{
  "n_layer": 18,
  "d_model": 256,
  "n_head": 2,
  "n_kv_head": 2,
  "head_dim": 128,
  "d_mlp": 704,
  "vocab_size": 8192,
  "activation": "swiglu",
  "norm": "rmsnorm",
  "norm_place": "pre",
  "norm_eps": 1e-06,
  "positions": "rope",
  "rope_base": 10000.0,
  "rope_fraction": 0.75,
  "qk_norm": false,
  "attn_scale": 0.0884,
  "bias": "none",
  "tie_embeddings": false,
  "parallel_block": false,
  "init": "normal",
  "init_std_qkv": 0.0265,
  "init_std_o": 0.00442,
  "init_std_up": 0.0265,
  "init_std_down": 0.00442,
  "optimizer": "adamw",
  "lr": 0.0015,
  "beta1": 0.9,
  "beta2": 0.98,
  "weight_decay": 0.08,
  "lr_head": 0.00788,
  "grad_clip": 0.5,
  "warmup_steps": 210,
  "schedule": "wsd",
  "decay_fraction": 1.0,
  "decay_shape": "linear",
  "final_lr_fraction": 0.0,
  "batch_tokens": 32768,
  "seq_len": 512,
  "doc_mask": true,
  "train_tokens": 257800000,
  "steps": 7868,
  "dataset": "wikipedia_en"
}
MLP neurons of a small language model. Each row is named by its layer, matrix (down: output weights) and neuron, and shows model dimensions 128-255. Each number is 500 + 50 x the weight over its row's rms, rounded and kept within 0 to 999. Numbers have three digits each. A neuron's up and down rows have the sign that makes its largest values positive.
A block is one neuron, or neurons of one layer that tend to fire together. After each block is what it responds to, as a language model described it from the Wikipedia text at the highest values.

L12.down115:509410461363542465480430558539518437478514545579498437493515497487489575522562520405481542516515497540470499573508486452541440489430368434373530551424513664498554524475488557519424463427579499469488555467518473426504492564543564534523582409451445451525467557486508462568470532520534561531449426558411423567529474526450467539523374512537463386563526495440489432531515489470494538469517
L12.down136:459465461457497464498551600469512528506520542474595558610509554481422559487558566533464439501500521454459547410523541495507559520498582427568442522520471460420499502459553527480457446446541517608438535497423456496538500491496415483533549582475493461441509524453489493457526555590522545551496462628506564472530505513432513551435449513477469465557505462508491515520583478560512430507522
L12.down577:535479508520575494443524662491483548586505452437601548503494610538518467465473479480464549518519487464415520499504582428503465524599636477504521438565472420494596476470479419461517453501429449372517561455484495504504504463448443493513450533458499565540478477562468499562567531499629433517494538460566630482443559564559417534530460379527442430317458486517497509644456453511500422465483
L12.down640:509474455521579451451669503513544445437488442480460426511556521486488438521528483401532445477492526505467477507495482507611472496533669509597479496595554439547446429531541439453472430561502472507510472510433511522547476539436467448458509480585552522422513473424435552488592508490490480474597475506483471513582449509474435565411495516570510495479545499513458521523460537504478454604563
Coordinate digits mid-number

L12.down160:548470491497465502441537526441416499448472516525547453576490464534501522514481503468542534510532510491463542461498486461487426476473577417486598491469491572471455564472513534451502546452537458485598499515536517544524476473458450452617355480492465539451497458522541474474480465526438501619496483399507485497477536578499542548558499505499467559500496522508536540512468465488492448479590
L12.down244:498514502525445510481447493451473506459489557518577575544468552423586531523506579507562582520467518418494343478444644601459462531453563494471560510502413535438570547528517422492480453513524520544484487516444447566467497522406473504512514511511443451410486419429484429520531524588442421470568405532485531482462425474487591486408509453533519501475455464597487451492523494581412500457440
L12.down266:557514522461528489505535448478567425507532499476622483431486580518592506486512512513549595465474503551526442429477509499534517467513596518464472485465465509524584454546596486457499441550614500495478515447557503511490474453432428489581493490606516522517535529446516517494521601581499405501508497481478506476513484591523495476440511440576476389481469506472422520481451398502454555499543
L12.down376:592398498471491483470492496494461606496526439564544489521530511507543510547482477515544459511417508496507420474357511514542454521405481479452533423510440518517466580473499485535414519482498510558528458510483449575389440419467519483522404434514549492504477441474567506525535526419491487425489411494564439478584445428471482513483582368487555604517529461488475584378554566610515405462514
Infinitive to and modals

L8.down578:450510475496510493486460469486599547453526524548574460586591529543517438401542382558480548469581484504513584509494370433560456487490507540504516545448469532607441597483481465552504485518466482422464472543555395535568577574503434571490427516425558557493427424541499451471371462474486498528505476537540512541499512547440477579533564557499444516453567555596441492485404507570580485561524
Decimal digits, name continuations

L14.down46:558469489427479533548496429456495516555616481423467514452520602491528478555431551526404520495489460548586575479405505432418539477618510500441431514505389470476498498496565446489483508501522442518556636507408475581435511425489461471432528439540583498454561542427583643441520469464492461508468519536444493524516524524514441483513465569483563510504507478436422439478540506511515491452464
L14.down62:511489501528465516607440465394614499450452501493430566488427435448514452419475412391521518492519534524470519587491510547486511522448544626580505469473518470513508528521484492445415441474495508507487428448519378483411507382483465565609548443484421505539578528493527408417559535549551512496499494561498418492515487456444590549496540504541568497472333448519553497482438501506517594490575
L14.down85:478498456486439565507497478516509564460541491562487490402494423526490479500567572542481546503515485533562444540448550553498552478594466531510511467551413494432487460535490457490574449443431507529559598386440526540446521431496526560586525449542531480457405456522523595482516532433471448483569487575448438502472498496477579633533536480547489519465547513581499509503495520572495477440534
L14.down105:524499536407544507410462568559454501508481526472563522472562505469407502522550449475559487420407476428529485428532543435408526487467623486447549511445454405477583446624546451452595510491519509488465438432498612467558487460430457452494611429506503489498543543476422515608505524506602580530510518491429449453592511480511500466539457504443590536514439524543405457554474499457450455449508
L14.down130:545446501546526442574404512580467455452535482519570476456490522518498513502470503385508569574486456518472446448482439514560515417416395510527480511466527483529550426598470567416530472535516555509478474575445523524449420430566547569536468509551566431493503462451488494522510581495453422488582486394559577507526476465416565456492498541466628453513570446537528500415497475558425573401492
L14.down159:542498435486512464505465532544401559510482594485457441497462457528495475535528539431390465480549553532501430542538478623470410404485516471569590420455450492518570533485566458439545545460518560510516441431458612483521583529531517506438433513487491503550530473427550438514501495509383507475507531546593399553471449460570570559499550549538566469496419530359456453483439495522577398464386
L14.down208:525567504576560573492518418498522551514470559493518482460544468493420396402524511525499595474514494508506533448515498581488506540408521563527506395497513514499590499520467500544509497402497512482497501445443548497420445452526554561530601590516515488596456406565367558518549437522483503549539461396466511584496433479449532503423459505464448430546431465430541519458600550487392553472513
L14.down228:449540469496500433558424562583497465393510460439472499530522409493498509450586446513448439517569626498483439487633523499465550499578521582435572457485509477516562532549486538495537557514468528517578469447579505471528598459487446560498439468451509485456450399523531546416508459530557513521556526526532540511529565447546387481544554450563427539379517493515476415426468575497485532425496
L14.down322:482532510573497472541478426493533539455523508399547528496545417511517468490525459565608480529574570605487540542449439419514438509535565565474484379479471579542538483446480579453474463530526530549465505432518553480510534506517557496512429497508498540419551482520508479488384554532515548497493456483453379471442442540547479564518579393553555485406443506601592517514510538489510460376483
L14.down327:537568440411524477445505569475478394480470489552484504417513551545512536358484480477516576564499524474577488524523582437477509513494506487525516488509348451505438457481579419430533536455441500420500582500506472580540435558495439490552602450409456535497459525445453497526540454430415463594460477479447382530555480478493510497470450511492521452419512548526490550422515550581464575508520
L14.down337:508539442484549503452571450493537440579482483478462592411409496483544535498586540420450472540410533550558456483532569524446552485394450496495366501518552506541531482487445372530521541403417575501471529491455423628515485413465550490502510486506477454544445511568550543528531474546532577478579502497391502475539459418514549457646473440475567532511492392444509466527477554516538509507584
L14.down354:494460431516466437494483466452554537483503485502602458489499585545630550445451521510445556432475561472561475365405571509451520406458498462443528468497374495539499476578452461424469453531512523512439559496598437506341473504425516458511565378609537470393491482494550480481505508439504439430545490478491457438548550517538520540520462452543458489457407493490476447462511491543528463423494
L14.down380:436534560418476499537462560509476524444501444512513526484447510538592502422461505479462480493445508430599473571406500435526473439480374449498391522461506489499411425557552458517461504465464589521443477423490560371536560482428535567519515539516569368467579522592546444558479506587502547466532433526477458578501354518563485457529498529544485514516422603442555468403436550482544459457523
L14.down428:518525412539539462530566490471524466551472575463557471420508560524440501527524606411552474456516603469463561429524426516482499489532579475404587395483436435602478563416508533514468489487465485483599467564434521560566434488458558445514406537527465494502429511513442494531475499429433523509550447490458483525520513400540551538537554470456475454545429477446518546583535573517512454476523
L14.down541:485487489499474373505441397543404506519480588437547456428453600500589570411508469508465471531463518511496463486467495438453554456488646435538498563479442467576534529488442569550406495499519512544507504510493602519563520520520521424454455525535543469503474515495493583633506582497507415509553486548475475404466551468509474482468550492496496455515524451533525485442483436603546504378519
L14.down650:393526529518516564575506485448493455438469458526516516524510524467520442514592462474512491459513470480511582483462505474587502462427696506491541500504590455460553441487541494569488474537477444570498428488479431529479450433488404497582505490508392417443496515510485542547523468503392538498551450554458509449485527556526498511489545543493592568520472484509426495569538477488492588488486
Elision apostrophes, infinitive "to"

L14.down111:497465512526524484570542415539473510513506471489535540426427485536502486508558518487489534451559525551495458435491439422490539473612549586434521599482435449547494470512507592580520552406448504510448487460495531518561531440567430563465476422522513518440503577472537537451481505409499544475456561580541593492535532366492479493445535433450560479525453598578569524569499485534486423462532
L14.down136:569432563494457468516421442461442564527579567495482504513459512541479440428464450597499446493483485510551558510490573475478486428513498495428496469562517540562484550504442505445505325456620543520423553516525501457501440501474553436488450562473359443490466500529475372512495493570496510570500538543469455507527567542478443442454470477510577487507511521541446487491390354405483503550514
L14.down182:552523496529490434574472500482450415540486460476504502518528464508525457497463589440486476519465518494475560437549578520572596509474492525437474483557511380513462554442430540385569463596606536519475554421443480576454531551542495482427556525510497543515544469458549495461449441543531575512514526474482450406499539482557498530429487453451554537410515504490605454544555469505439543516537
L14.down221:460538541546453490546574452487461446575515393501528475479578554521464443458499505573442566528517519467488482436533478475466489479523528608500491516525557482492526465482523558495443499446501435388498514541482446614472578505588483481467413483521473574543540543584473521468438452506476433518506540620495420444568462466512497530462574457561489409515476541531489430463506446514414454590458
L14.down244:473426539475602536466487590484503512394475576528544540494516546461455493444572533396530514417516509452429465520515494421558534563506366477441508445588481557469515457496452419522537520465442513434474379567518498400494555405489552564536551486395573521465399552465467544413488611431448570571426542530519374511579497510539463529479552464494541477481514501455519522508552501478585490489533
L14.down268:494511588500469488581490463530460475494487440517541452500514566362490573394529450460515525410559529562423508555546447553472547490416587406523497442457460515536632544566550506558476533422401535553491425434395420491547524500481437510467510428433441572529513500576558479498572504437570415553530520492474530489505510458558502568376525453553436482475515486551569574437580531482438549588417
L14.down293:482525500595503468439604474539483446508482571539491565571447562551462568460468480538418481406505456492456479481526465534582697486518486486506505546648530441453415596539479540509535512499469467484405609463460521411462505475501503554462456440520582493367472466503537493472537458481563520535448511488508516605436456399390406497568480514487406533479523514429470456390481470467544435543498
L14.down401:542446511419629414423392445597478487492577527474472521436476492510459501488510530527480562437526463491600514534501582505556525424483508456494543493487449411497481403492488499542377481492598538482555588571583484466576569531473541512499581513552489493504494496516578521412583472584523549505571508507538482435544458442534476547551479445502540479464511513465553514529517465501510533569447
L14.down415:605518534470569490569505572470497473542549441458494502462574446553526428516422435530443497551481493474519430499486557492500445470467603444519399463499522489465484496489446499527507446543533562433458576539538486510544508544458449518557555409479479500462553424515413442442554483489435532431571522544410540453528437448466480469545568514513480486417503557568416493617541545527406448507540
L14.down438:550514500517554431489460534542509419547536525515467481450560499618460536551502492496446562515499469474423542536514430473481475502513595521437451490528557457588494624458422452527421456432533426428542472364494598552555492513466417576561476476459471468517528618545563476554545513547492448516599542517549440506447466448497571560504520515557503585528441472483465456539579454440513498560511
L14.down542:445475583511446558459473527542510547465493481514370499568464480518507427435439539535445502496542453563509493511600549554444440471623569448528590514551454473488483470498520513561508450543519509583512520618558446554446551519487516465492512542498465562494538490475633446518523571555387514508539378601441501436502466385492523500441518556489534509617600517536503437478471516486547562558504
L14.down585:476555474485496466417618495456430534497409536526440482475485473478464518554583517437508479413461519451513529522438488607596399543469527527555390422457546484534582583439513427509512525501444547554449559571471596514402550542484487541532483579505519509429401621476531419497497504572517377540513535443445500529393550453498485414468427508524482443446525448463590492436529523493498410528423
L14.down635:453511549512503433496620551511523558540523426525607490463420495474481572553397611548492500482525387502564530530492527479515530576469472544456541476544496508591485506432522453564555490504480544491636494397507482497537485506454538461486456530449533381514498511507460526587521707521522470534460554445551616504554498540422485372522485436469508511511579433436437509438556493508494410486492
L14.down670:544486540506485539562503387479540507509513480517582543514524554472393494457512488517503486496502465497556484534477512508542438469433363518582521471458524516526509455563427433483467466553336503301523522496562514540414543457498518578509447472567416562450533643531564545484511465455501438491534491518437339397516499484480505582493398426554454481508450458461471498487560455551453484492483
L14.down695:480464511457531520517447461515491542473602493487532542543467479536527509587475510440500484396522540584481496591524512473500466549439519453483491525556479678569513461621389521492475448602456517561495482550607680618523514492442397429492494541512419413569549497480482593567478479498491567508422525536496576559493491537521498510487552560436494469519457607579490463487582404483599450547530
L14.down696:511503490488400492417456539523488457411500467497536490555497522457479504472494516483486465458421533476487512522565452433544389540473537529519537538521500605406438474490530471417534461442482510607505478472538450545449532558506473533479481565505481398591518373506471604552543461532466507552486537450484548395409452441577502477560468555509535412565484604444467528540530426542524405532539
Mid-number digit pieces

L8.down276:483525506479558504496516400526493616475514467553411543561525511432463598607389406526472424437544490515534553457549552521505383506410493476461535433583590535477548458565535504513469432490461501464377532536467508427538425535468478494575480549559490442429515446513558470470529451472503524571592515588435492461489576501462518524460533497502464504450510498423445398473526418489457525500378
Mid-word continuation tokens